Part of a small language model's weights: vocabulary 5665, normalized queries and keys.
MLP neurons of a small language model. Each row is named by its layer, matrix (gate and up: input weights) and neuron, and shows model dimensions 314-409. Each number is 500 + 25 x the weight over its row's rms, rounded and kept within 0 to 999. Numbers have three digits each. A neuron's up and down rows have the sign that makes its largest values positive.
A block is one neuron, or neurons of one layer that tend to fire together. After each block is what it responds to, as a language model described it from the Wikipedia text at the highest values.

L11.gate6:461472489512513505511473474461460517478464511519475492496482486471490502469496491476498509495504461489517457526499528510444490473469490477434503552520525470486487517501478467480509492458515549544513528496513510488507493492486529543496442527452467495470469481476472468487484546470484480520
L11.up6:496492479502529542499484533494453485486455522501509503487496492514498471469528459536483472517466507561489514491485476529488501519494502451484504519492497484530514486511475500493534534462541498522548475479496540479502530511485525493463520501496480513478450464479502478505510461516504488524
L11.gate57:515553482501512524451460525512487511490490497525483471505501540517507444542516555508483485520495478468497529508507513501521525478544451491467498512492500528505471502491477488446550525512549484496505534462472540469498515478508485505488482482466544544500519544506526484490483504493492472485
L11.up57:481500458471495541519491560501472520529499457505453543496563538502548508520521488480509482520487491518497494528474505487534493510473507490516489468507459554518455470469473506483480502474508552435495486457499488482489503483486495530504495502462518488472479485483459473452495526553470543480
L11.gate112:492488466489509538453477492499492492487536463502505465493500473472491495492517532495526470538497501511508521475485481524468497491487540491476537521469497467546472481496452518536509493457483510462485466472481521459473502527493531439503489482510465511494542547470484503540498509500533487541
L11.up112:511484474548536501525469525542495501507478512473488517487467508503498512551497503498492492509516511490522484518557509534473515462489504494463490515493469477499494512522516480489520516479535468502485466490509488516544496511522495499491528513489548479509505497504512512515492466471512494519
L11.gate115:497507495521522546507463522496534544488471541471502516489514524492507494481521517518569478495516480512509503495513471466544522526471475479473510503524487487542497530553544505473506523534502477523495493531474524512480468536525480478522500480497472513485514519512546523511485526508449478465
L11.up115:503533456512512490526494483457520431493473488506537508488516448473502507525540534500467534440509482509520476486508479501504533499481508473499480501454465489498449465495518545520508550501535515453453506504514521512498545488478525490474522548532490547486507532459510515485507505472473511529
L11.gate145:500509507501433484441477486522487559492512515465492495527523523493477425489493484534486467495486546513517458526519525523482509523516471499490505499507473524457558484478522512474524522491436530458518482478511508512483486498520464551486546501478453491503561481502512524476468476484498477472
L11.up145:517502510489497523524507486524465477487521518468485538524475490499492508476489519452525469552466458485464536465554530504478517488523524457515514472515542481524479460509524511501502475489467510482545528528492533549499463465542516528525521488499495544531563538481482490497479451518472502459
L11.gate243:509463561503510485474448520495495476470557528500470571554543487511467499464529469493504495538491422469517474444503553517458508505527543510465516505466535489537456491504446463490557486505521502493492535494488474498478485466468490495500543445481524460517492512471488489521509546518511515502
L11.up243:479468512529516509507520510535443501519454471458520461462536558484501495514490533502546499501529513447529484558544477496504534460472490479485515470512504486470520534466494508450538499505503483545505517527505477490498521493485535493504503526488497491474482496493476467529481458492510508514
L11.gate262:494491469481510547512484517536471501489495483522512521532486507482514527465532545499533509457493469539474517505436517521508515538515462508486534532515526531470515487498507484483461484466531493517500520476485527468524479482509469499500504519487527536472454512458465541513500540508535482509
L11.up262:473523516494513530506473503453498482486505521554500482492483478492485480514521536477488508483506472502524481572502472537524505511520466478519483488480511515495491504514507495490506505501469519497544537503502502496471472484528471521462534470461516539523515483484522518476521499450439470481
L11.gate366:524480540513480478487508501502480512485504494515481524509450479497551480506525503512486485487492491501530495498501451521482504482489522521485485508521456495464496488525450495455523536463517474477490524527512511526524521522544471470514493502481492513505464455506464514457473511509472492485
L11.up366:472508484513526463501470485488485500502510498503519489486493470476473468515548503494525524495505478491503492498474525506476516459465483502525487486497462496478520509526502477499498472484527509493499516525517480485533462490476526484510470497508479508473528453524541502506514502516465505528
L11.gate421:483501507517505521506469532507465516517483486495454543519476473507525534502495527507506518471487513547510515507525500499506464513484504460464471507526492513495517486520521510492492513503471480514511490492452519454501461464560456439503485483538500525474534548509517491478501487505511488503
L11.up421:526488491529519522500493523509483523487517490512496529494493498534496546513515510481516428485457514489509483466544443423496498508503503481502486487483507529491516486553508542478518508450492457522521464474487529481497465475513523455483498534471484544451494500469516507517503502500519467459
L11.gate529:534546465473493525484470510483466497463488519497459480502480509474527488520505507556545540452448493519511472506522492462465488489500463495462539500515430521522452458526485533527524504508508539498507484472523505472483483510477494502515468464491493464481469504478495497502461487535495484465
L11.up529:510479526514477489497493493524522474514510440476474488480514497525540514485527477493480526504525521476519438500553503544548481485512511481520501532522474489513512503504519507460525459516503523502504484518499538486514464518508494519525496489487515516458489505483534473467502520473483505540
L11.gate680:491510513489471480468465487494482524554505527460496470451483458510505442505488481486497523439487470500512477495498506511516523478495494473474541536539558520508507515453524499486462518501499443501474489547490456496522544524464487493490534498525502507501500516501501508501479514497493510574
L11.up680:508504538527508520498500526477515514529462515474515481472527538472452489489436486480485492516515496499509525487519530502511502463472493489529448543501497478534509487516458492518483446545511484498503510497446502491511439521506496499506493501473539560465484503543485531499486468507503472539
L11.gate742:515494480496494487505442526492485465459483512496457504474495458479585521552520477449472560532499446504540520501537521512510504525499463487509489527547490424526509494472493522519477504513501516561505512502503496473499454513479465517478480505462485496556481510481490480529454459505508490491
L11.up742:510517486515502479477514506517474539507489468495474476528527496523485501469544483518505489497491501488493461472494482508494459499512520492491457482510455524564457558459492491520480484535509530497495556480489505507501524491445481468495519474496531516493492471499560548525534495473486496486
L11.gate783:489482515484493551526474471530477510500534492523525490491497543554492473530492467519520514504522475492496524476488506485530529543527520499460512506510525520478479560474544473469469497506485517504556519500488497512473490467505486504550485478501490517536517482502450500491471491499484486508
L11.up783:477469529505510487490541453471484466523523463508476519522494448516503486510526490529510531484478460534467497489507507493526450525529500516545481481500503481491483485494493452483467480538489513498482498540487521461493490511513455481507530445477462556476460492489471505464481483518475498487
L11.gate893:525448558531493503532483471493492534444442516482510526509476512508550506513509510512540490509472476476488517481545469545509589508484533495463461498470532479513505482540483455526486475505548492490480520514502474461480483514468502505481465505544519549530529468498472498511475510505454491467
L11.up893:504546475498529497461511516503479508499501481494513516529490480517514510455459534429469522466477490476524521516547533547508510491453529517503496529517494552514482508491475458471474487521520532468498516512481533524503485498502518495517504520503463539466496523479531494433480497533498505491
L11.gate1017:488518457527487561535467510503487502480501490502541532498469454489462518508501522491502509496490476476506554529487493518516487491502480510493484496521506490488511487537530534468463478487510494453467499482484480512515424509482544489492515525529493495489538543488495479451522473500488469542
L11.up1017:465496455512482500505461501489505485503536458511500529533498457461467508495552517504479499527518502506485504490509483508481470488485494546534523496510523501482480478500501504518459523501530494488450486497503491478487428508488552463479482527491496507474506536475503511499493506490533507496
L11.gate1140:530511516481512549518470524487499545491508502512494477505515488501511480480503516499534500449468516504537482480549522491472486474510462530461519477490509467516527550493484528471542487471522527520494500489462517481516499520498514567498482458484510502493459483527488459471511520476500533514
L11.up1140:494523466519491518448511513514456518497507490516533480513525461522477500485500539479489518491525508478459544515506515460499551516493489481487504516525500442532538480528511525549528521480508450494545539509496455448498493497511480454464506487508523510511489467497477473482479511461444485498
Responds to: Subject-closing punctuation before verb. Commas or dashes that close an appositive or modifier after a sentence subject, right before its main verb, e.g. "Gbèdo, a mother of two, faced", "in the 1930s, is".

L11.gate70:535496518502522463505539484478491494499534484561485503498479488483489469457531493490473502494505471489484471527499527501497544514545485537492441509496507505510494501549462539521513486477487520511501490508486510478501487484504554480544449480469475537486506527466475533490512504485483459558
L11.up70:525543494521512524509493515484534485509480553513526557492518490532530512499485497503518519502515531470469508446525535476477521508474542507514536517432541492532485465490504521498487462488509522486530499505492498527520549505518526530449493526488499524510524507457526494495519498510478494459
L11.gate104:521528476520423526504533520473522505501501517480504533508480513544518476507490442563448501521465456538463448489544490536478483469539456486517513477511503497503506466531493539477475525501482517489488515488519507495490536458492558455502523502508498507505558541503492462538467485554510491490
L11.up104:539480493484519519502467505478514531483488476537509487491479499502523509496515529485464501505490470519555508484467473480534508511518522497475496458534480486527524453502471452504483492474502511503541521547500461508503495475480528525481475482509516524473481469503509508480519497517519544523
L11.gate161:529538535489486477513515481508487506478477496493524500485509489505507529483514507533515464517507497480521499476476459516504499521521514456473504493510508524468520496469506470482428501514514545472490537514513465533546506475506494515526494491462497524579511434515489453488460482525524506521
L11.up161:443515528513450517520532495474514443463496465522482503515501528521501529526527485523479566510531481492485546492454507532506522536521462475470530519492474469494509502517484493511513504475480534492493477430540505479514529508484456478491472485507469534511492516513522465512520500470494518532
L11.gate165:518494493464517514451451469479522504516477532501544490501467432503480526556502507505513500508485513503537457494540488497483490499495450499425488502497515496459514478501532489545472449516513550470442517553565503484515537548501480477512532518515460505518504480438518525512482465514504512499
L11.up165:512500474494479516476509491497525496528480498465502460504479513533470487490529496475484478500493469508478499458512506467513500540544486474502504494476518531495477548497477485478446511503465484511523484550518416508494521470513510469498524545497500511503544489494484539504509461515519502521
L11.gate185:488515419501495471470501502477537482495475497483510457495516452528443544487522470491467464440497474469534470482486460485459487479503510520449506509508502499513478528516495494528507509493478490519524467497475502502511508490524528485488487540529508505503525515518510526488490527547490455558
L11.up185:533480478513516492494471467467502527521454522485495501456477493564497488465463504520535520466545482475481436510498526516468480503547549482498514513473504548484534500508488509492517437512537507538508505504516522492528511535493533486517488499514507492475523476505489459460515483512488503544
L11.gate242:557479541502470496478494485487482548460502518522492479582495517504496517483503542505526473495499520508526501483501504511457484487509508499498491513546505471486491463512508455510481479532483504530493479521477504493489493487555481525496482494498491546472505480458486494501473501474459523479
L11.up242:493510515446482514511522508490539511400478447536493481545491451529507510463478523499511504460481510494538532503489516469515473513499480437472534521474508487556475480487459518500469531504492463493506476505489490506539484520503491510506507466498488508518479496505496481500473551536509493521
L11.gate270:495483487509498482481468530505538494486483533524470489462499502498514506502506484541482484497496508515527471516529501494536510510485484461517484480503485510498465536494539493495493525528510514488529549476492449530467524491484506452508511468537507484478526493509464497539483509477474476468
L11.up270:521493516530525505438515498494531508521485429527502504486441476518524488511508480464476493473485472461488524520541542489508506451490501451469464427507530507491502532507490539503484494529490477473525554505505499481479469479498507489485494484522510519481516453466462467502502528485477512486
L11.gate284:454486475507486474482496463464484434555451498478492513494515496501462504475520523483462485533484509468515504534483522513494471508479494478477475518509525527488487490475473538531484489461478543476469469485509479600470484465497510533569504464499518505501469507503515482520545474491480500494
L11.up284:495498477493481527521508467469529509514509493444450543520523500490499497482503534512484485508531521480493563516509514479479512518532464491514555498520496542539500514520503520462516495429510504461504508510506564504487524528505534506536442503478481488495520476491506493482580502454478476488
L11.gate604:523528469488490539520505471494514498478483504478525520484476493534441490478500504527478494476501488516466488513470465486517468507559481505494551471478476498471495521528516475557499534489486537522489543530529500519505503495480519491476463484491473513486509494547441483492494503468524511531
L11.up604:481530480502515501496462473473508503469486515499491543479499537512487501492527454481489503475486486465554527475455509476452498493492513499504508512527486511481483527503538496467485496483507482468498498505484455521486510475538535505491531523490502507504523474505503491480510500471530520502
L11.gate688:469490527491530537469528505489522487498483493526507522501492567460526476535499517554493517528473466533515495493514507517471488506504529555464470507515490508474490493520468490522462513501486487511525496508491503538502527494509480468507501459508459502490581540513480536535500467531476527502
L11.up688:537516504496441521478505483493466515468517496480501504516492495491493517502499457452508500537494509552506522522515496523530524501471477471522511492433505507541480489518512511513532530464448470484479496451531458497467533474459462477495494471556460494477473452485487457523485500508520531481
L11.gate701:532505445480494510508509520520495463501499524488521503496506523524470515449515478494516502503556515480520512522512466507514512525489499495475459487513489475502542535520489479526527516462502467492554439525501495538515543494531491460517516468493519509551461496508490546493510499489490515496
L11.up701:521533477501477473561541487515520460514563520509497491461455517507512512493500478465540526541535494502516497480509490486487501452530505477513479486506537490486517478536507467481535481510516560504542478511495501505517503466539510468519489500505483515532489537508523478558507582520525470533
L11.gate744:472490477453492464491479480527484482474489530460563536496501511487518497466475574465487516550518522499505490486458529508470510518485502464464491534490483443522494496502526506500514498492482527499509531490469513515526505509466521516495490491465518485537498492481470493559511473470518495533
L11.up744:505499472487492539479509455542487468486479549457504517533490522533518527472492518476532528477534544490549485442491537515487494453488483510524484498513542492513515530521473501500471480520449520533497498515526479508476488511512511508513482503486497498531533510512477503471513521515504531509
L11.gate879:453487463479510513501494515508561506498488488494469509458497494471473498509505481492471541495521495536537494509513499521546512454531476437447504504503489482506503463522486524525472484473444500503481476544532474504526526473469520524465528542500524507521487426490511530532507506524503441503
L11.up879:514542511525487518510537448464479512533454548515515500450521468526494516523527472530471480543492505456522500507457509495460493515519510504460545534463547488496502553521537507514480557479476465486499498509493511501488510523508479523500495473497497485562526463484534469515506493534522497532
L11.gate958:496504564487542514519505538488488523520471543514489469449501511485471480485490505462497503484489490493521493506540528495506468526495481481460506500536504535477498476521448445451475472498473459535537472552492498523533510499519528493529518481492512500458483481519482497472515509507461506460
L11.up958:529496510496502543533522515441477497517496493544482521526481513487480462469468470501500529518464489493526504509483495482516541494485525489516501515499522499476465537539489526500506514517494500497526502532471495500504469460493536483526511499514513496493501520506469522512543476512501476511
L11.gate974:479537490533495503496453477511556485526525489538495515479477477489499484518560482434487474487522491502519498486498506465450490481519467514475486536502490499520500509493527483507457530461483497472513530509504496459512464483499484447487513449509507493464459484530518565475518494526473451522
L11.up974:522501539468527492514535448468546533468494478507467497456506492512505477470507505484470493515452519499486507518522483478498510495480466485491531525468454519512472498489457511509497510440515509485496486569548522466478484544508508509516501491535459472451499533486485534494517452501517491488
L11.gate1047:549520480484491458518513511520530486456471501494450522448491489465490512468503475504470517510519444512537506457472457535498490486502525493516468503518519516485514537503522506507479536494513500522499506532486506452453496507517504484536493517500461509479561530442502488495540483494445549545
L11.up1047:471522515530506483527479484547481546472463517504465480518462514503500589459496492483479518515471502456539486512475507480469478483500501494500505512479507500556481428458452505516479505521488520500494529526528518538486517465498507527478554526498490516470482495493479477478486476526502473559
Responds to: Table column headers. Column-name cells in markdown table header rows, such as %, Votes, Candidate, Attendance, GA, or Gold, plus infobox field labels like Spouse(s).

L7.gate355:519493520468495469434497519489509453503507515515478497504464502521470537542521497501486515528483489517482506514541493522495477523514509498477495497505513486523495521504493516521526534496506569501525466465481499506467465490488486435486491507467527470543483530511477526493478481479522447544
L7.up355:470508492517537484484512487470507467448503517457545492535498484508504501480488466513513497467487498507487502546515505512479506458487496488507521523493467484485512512526488465518503471564519493510500521503531529465531483495503433479521487543521534502529483529499525477518514542519491482520
L7.gate532:471478519521469481484483486485465500513452508512478485473535485491501510511480506491580482513531493530486504475500510501485476500469480471491489501474477547517514486455487513516489516523487499495525506468547500534518503495564493527492528514480486529502500507466475563517454491532536470497
L7.up532:498501478504495530530495484490492551515529507473461482484502477514522520517495520515555489546507487539524497500471492536468475472510495541482511482529482502546504507503467541527505454485526450484495510494481550464537522497505514510501477477532515529473516517519523517512466493461507466514
L7.gate774:490479483503514483469498492483520487519494465511483498492481475524461516500490487503518502505545553494539490504502494520546492517460491496456504518528522495473522465492511504470488501498511485531512535534521543463493482471513483528505467459503479485545505497556485509497534478476475537467
L7.up774:461464480445520468562521504504517523491532461497519488479512508532489525482518528487502516528556529512500478498479510522484487511484530518510475488507470478481524489521511501491524481498536486516515504517564510511528491496483457481446503473542497479514478479502502477466515397474507514536
L7.gate1138:526491477537499467524493511525501504537476541536531473507497476536505500521501518436511492476522524557506490560501521540493489480485482497463506478480478507524480470521519521539489503545486498544465538508513503497546538524504486473494510474561549549477515498496482533504481460464539520483
L7.up1138:499487461472512498497470484525494510492497487497477511467489487486513523506493499497522510538523467503545532477534515478482502513448542542544537480524508515512490512528511489553509549473486508504519534521506542513507428454552498493506480474511476487486520511506492529450502510491494505494
Responds to: Comma after noun phrases. Commas, often fused to a word's last piece, that close an opening name, place, date or phrase before the main clause continues, e.g. "Gasly,", "In December 2002,", "Australia,".

L8.gate454:481526494479547519455512501508496493525530512501447556496518473529478493499482508457501507479480472471507533488496529538509485467480456566524504485545484520498470516507531481511508524515511503506538492477509540509497491491527511523509520480498535513508519492508448526476544522496501540475
L8.up454:549507481553476484513459498523523518455501509499510507501520460541497474521488522477473510540529517495473511524492500558532504512456452532532490501518491521488490503543531502540494520531475498472529464502510508479452512548525464516556470531509509510483521536454515472522493456513510505518
Responds to: Sentence-initial subject pronouns. Pronoun subjects like It, it, He, they starting a new sentence or clause after a period or "and", usually followed by was/is.

L8.gate303:527514467519480442513553501450505536475514493482516531508481473483505496464501482507496476503519513570492502512467510509488545524502536524489521527480544523538527517477484498475521504498482509489528505472467477485506517486516501510498464450499472495478478479529479501478491483482519520506
L8.up303:513519518477486458550538538475516543461500492484494481473501485466482489464513477516490511462490524503527505487476464508555544460513513522519503557493493484469519519481496501509477486499501499502513532514505521505467483428470533510451506470472473488486487514487507496430527515496512546520
Responds to: Adjective-forming suffix endings. Suffix pieces that complete an adjective or adverb stem, e.g. ext-ensive, repe-ated, explic-it, comprehens-ive, often before -ly or a noun.

L11.gate139:515509484458504459455514542484520457505516496446478503526492451477512510484516530467490491537489469533496490526496481482477460552480446532490533474492522467517528491507493484529520492505560496480492537508518530513450445486485505492504489483461518465465543457510511486506501496477500506517
L11.up139:550485492513503474483474557506454493499512501478493504502493496497486519448472479453438468530516454474515491501501532537497516499472478524494513509494462542476465467430514494523479531477531488467507460508536571493499529526506461496494471487495489474499533482515498510483491496490430539531
L11.gate157:506504504477524504486535471436558491511533500475477447477481445507458516472478514450510498495466494503522527480524508469526568533488517504468483515454524499497539471477484533497494514522474493485508514530507500508508485493497535570505487475490511487501462540477487510461514486445502480501
L11.up157:493504511498512517486482491535509467503511559510516488496499503502509500498487500521478478508499535540516507502485527489483504486478462484523538562487486494487480522505479524521510546482516455503532532478544509450500537478507528518503483525532479525510508515507477519507531469503526484502
L11.gate202:539531486521480475487510540495509483495483525506431460535452463463516496488481463511462496525518548544521509502475499483515499505517490497530486530522496457550465499487495534509494503481512541481530512511472513500501476475493502504479506513528489511521482472521485475474515533543507504529
L11.up202:505530510476463483511526457488531540494480521460455502471509489520484525497500505481513512507506489542511511469516487482524484479525502512471491502460500479503499529520533519547483530519507484496502527479513499549475478489477457474495518510553488498471425526465517487539506526521499475517
L11.gate227:524551484480523488500473522485470534508479497481475475495495481507475552437495491501512514555482446505502479526483534490450482510510482511499506505514475504477463519501541503474454522496521480490517508496501490528534538503536519501492491479525483504494464514534505513476448430487507462454
L11.up227:500477477513504523464472539531513551509511519456503510547464518479528510487494454490485509562505484486461481487462522481462547547526518493503505476483445480524476463523482540497471462511486491531536498518476507498489514445497514498507478488531539511498508490534482504510486481508456510544
L11.gate254:528506481498478480519511540470492506474507497517464513447538487525458504526521498509535516513513507518490513526546499525522505500504449540421517523525475503476482536501456496552535438525511476453512517533522494531461487492496464472492513496474492483523479516481486460475502533493485538491
L11.up254:451506512506517461528509525474491494514473447465463486467492476513538507495482539472490471527495482517522527468484538524490503459522519542510539543528481476517516470517488469515527517493520511507473495484472449539483494487464460538513542498537519505464509540512509522505536483508490537492
L11.gate361:525509501488439496447506489508500503506540511491453481514526486506495510504490516500500499506540490526522542443518522482499489488491499483526507515503491473523497532471567521495468500505495505490531527514514499531519505478478484502505459452485477497454506475524455468533518509517470511478
L11.up361:482545484493520483514525472502483483504552520534495484516519491525510474500498463440510490472489487497517479503512540532530526450495437530500517501511510503470507526446522480465493514517493499478493490494483481514527486472518533524510461495478535441468517502516472504469491495482485489501
L11.gate454:503562510456497495539525494480503560488465499495502521522544472504534532494463463523479510516473471504509499488454491496493495468459576519501524537502502486491493513508528523490524516518496469519507518531515491514495496516550472516471490469502517527480464509471480496490476486452464459505
L11.up454:488462542511508470500483515480530543491525489492484501529438505483511506478507521502482478467507489514504502536508505487497487529543470461518507539452529490543469490524485511524493508501543493473488549504500523492499529486530525520471514495514542508479505457535471472525436526502520449463
L11.gate477:504515508492503492449499502439492501481506465529491505505516451476463515507482509499486517495502497542513483511538508478513488531493487513520549524482526482499512499493511524487467528501483486457528546483480513507474451499517485484515558481507479463496535511485480545513490468528527498526
L11.up477:522541513446487496499485523517522537501493520524470518488451483519530468449508430493515477543519476502522496480466522469492498513500500515496530492547494546477513514555480534541534479486485492492518529478509485500466485501484461504507535442519483515485548483514461491491522560532451463496
L11.gate614:517491484475486516517542482523508466470528511496492465503477491495496462509479501439523499504503502523519507504497468530474491510467511486486544494484537511470505500510502509517553473514510455476458506483499501505502485496511491514456441506485465523480455464466445464481488514558505503503
L11.up614:505550478485517537513494549522461485478476529541537529520481473483499519513496530483468492501490495529497501493502517465484501474492520498514510509502483491492538491531479521519480498522490570465499514491504482521512496524538472480485479542462498522486515519486492478538486488512528528483
L11.gate621:531521508562500493529512473514505503498517556449558521489487447521477501490494516555472505482552474520495544479505486564541476523484490503513520486492477506493525505527487486497478502507494504507498509497485504506503498495530496511529469473515481502547546524507466474549530505488516523489
L11.up621:495491480514529532521495480465485468539537498445519520472471495499530508487550556512497524511497511509480536479449489461523459472461498519495464529501503476489510472467495496503448517505501497526450515502440515474513530518478482559493468498490488477529464533486490461511483497471482556541
L11.gate675:476513545487517473471494540506448503509505517518480487543466481456516475542544461505488518510483455490496488529503518480510518492476464530450508475480516493511550533560503477468483507497476481509495496502463483465520473565498474479499523525499476519505561506515518478520483502457491492526
L11.up675:494502481495518501485453513483491551544489488499493514508522498530487451509538479453566511514484516467468465515533491511463552505539473524459458495515493463527464543558521500477467496462479461561495506499467509542501462484510465532510481465536514508504524487521495471479457487498432517476
L11.gate743:494543497469476493496485478459465536501508482504520500544496485493503471465545491518520486465472541508452491487502488535461477450535437482527458533471535489513507527493468481498501475490485495507500472496466478507506519481478514476499503434459503458489530541523476511479536550443502473475
L11.up743:497476515479527508519485522501491509524453494495494527499477461505467464493514517498479507497515495515463500503491489464498483471473476519488507525498505480477526494548470475500462494540508516484491411484483452488517478517509499506511450481469498453512469475543437501438513498514480468558
L11.gate848:481504500520486551480483504526508509472550524483495527511460478552502505480498496523471490558552449534475504491492522469535504464509500584506495515479482503519489540521503557482504504486512483519520518511525475500507502491470489506532504484499509502532509553523440491522502510474499491520
L11.up848:524535495544528518497502473542541523441477518484472479505503475518530468506500515443516515525486466476453517501502461473512533501487473486520474527475494512502470559530535507511495456480517457563469483504478460518473467505487482497507519463487482512551523544529474521499526512508468469554
L11.gate960:499501476495482510500481459464503532509502479477502468501461474517501454479493533518493498494435501503557514457492514538539457514496467512487501481504506438501507483493478512522463478508488438478512518490449541478491520516475505496466494526496539529502496489516488492489474472472481495538
L11.up960:478564511520526506518481537510420508497501511481490490477483468501519525511541458511470494466507511509517541480499511519557519479518458526513507466463540461522517519558456548515503501523497471509532498543491548514527514505511510504467492537488502526479504520519474478480496512504503462502
L11.gate1111:446517492482516490510529491490475492505493510477501518486498469457504504513483466503519517503485497504531445515491471463483502524508500516539509492466556487490505472486473504516460538503506491529512527511516468508515503493524537544488525531515494529498522449502438486509479490500509479519
L11.up1111:474483459462471477510532483523559495498473494522512494470475484454497515510490531440472544503478503496506519487543441487514500514495495551485508522494544472468506470521472512458529497560509547490512487495485480521504515527506533470504485485464511527531557497570445501525477521551503464539
L11.gate1118:488478518499491516493468489435505530495496476522528508511507505512537482525511521491534521486504520513511497518493504487457506492444484460543481518472528494515477509483471489512553469469497445528462493516514516479480456539500508487514516489544514512527473507485489475497504534507492515481
L11.up1118:514535512507532481513501463482518542497495498523506467526511480499519517513515518478541523518482469470527481513474503522512519492471515460504474513494531467501497523533501503444531522477501416484518506508460525474491511508511500485492526491503485513528489463525501512468548517521466483512
Responds to: Modifier before head noun. Final piece of a word modifying a following noun: noun adjuncts, adjectives or possessive 's, as in enemy fire, Slavic mythology, woman's place.

L7.gate347:526523499516526510504527526539489533518539530464512491478441486460527459466523516483482503487465499513544470542428518507536496486457503509521491483461483474454520514513498497522512462487478476523455496513510446476485512450509510531482533522466489496518492510499459444478473466531463500541
L7.up347:528526513515488482513521445531490509523526497441507512510534522485539506530503502459541480524518527523531545484524514543488509453531538511493540526507542507497447488521477519494494450513497508488532482478530480470525494498486476516516508462488469452512501519449486470525545532540486484510
L7.gate421:524497505524524492510477484537529480489470504512536471511485515459522486528499476494487528551499529504481449515511463486483495491515470496491514510529497540512519528471502502556475492542461474527458483527491494531493522518482518445531534481538480505457502523513477503491525519517483513500
L7.up421:497505518487530557429543484489488521499464560462481516524460518548510515505522502502486512525522514474488461467448497536484490498535508512459501506480494523533543473480482493493476525547530470485543504497533517529517473482512508512463492530526518468492495495507474486457557508518503484472
L7.gate933:517524519485483485531538525471503482517537503504474495555457464477461522480541483486466521478504506496492510474468525507482468489507513498534506534487539492527509495500494477473496500454503479483483502554509485524473512490521490526481479493474539491511449481504487484477536429528518486490
L7.up933:509502506478480482523510520476550539481483519518511502463485492492502512459521462523487487510528526527500486521487511508491502498534469493509491508523535517468505521492518482462480507520512467473479489507494519517465532441561519532502459516531490534462506544461484496487528532528512543495
L7.gate1117:481496507491501453477482490518489514518478494500515510531462489504456536437566466534472456500482526519493501474501542509493536509472521478474518526486495528528485545470496509467509503528524517458473507458501519511474530474511556502459510479495496513486525496519502516452503457479521496488
L7.up1117:551507495529510515489517494459490540504516483508489509520539477547488508472534522455509525512508504511506495506539477565505503494491465462504497488494470521461496467540494479476497508465495529526490490525478531506468474479506491461441507495493507509530510470517509501529514517535559525498
Responds to: Modifier-completing suffixes. Word-final pieces that finish an adjective or ordinal before a noun, such as newly-dra|wn, twentiet|h, 32|nd, the fourth, intraoc|ular.

L8.gate201:484545556487513490514537485531509501512531504463504488469515538480523522487533545517497522480492505507528476484467505524517531503504527529531566505521486544497500481507518484497512515525501491531500486522474483518473507533488530475492523486487506425509478494537508471477479487496522525481
L8.up201:510495538488525504497474505492500471542493535464541512480467482485504542489495494480497498503479461506437534493528501499491515487530501499454528445472485514473532503551513482481502554490541501531449488504504514526523479473494553481432495508471498468517506447495511527452487525527531523507
Responds to: Clock-time digits in tables. Minute or second digits after a colon in clock times and durations, often in sports tables, e.g. 3:20, 1:47, 6:00; also "Time" headers, coordinate minutes, decimals.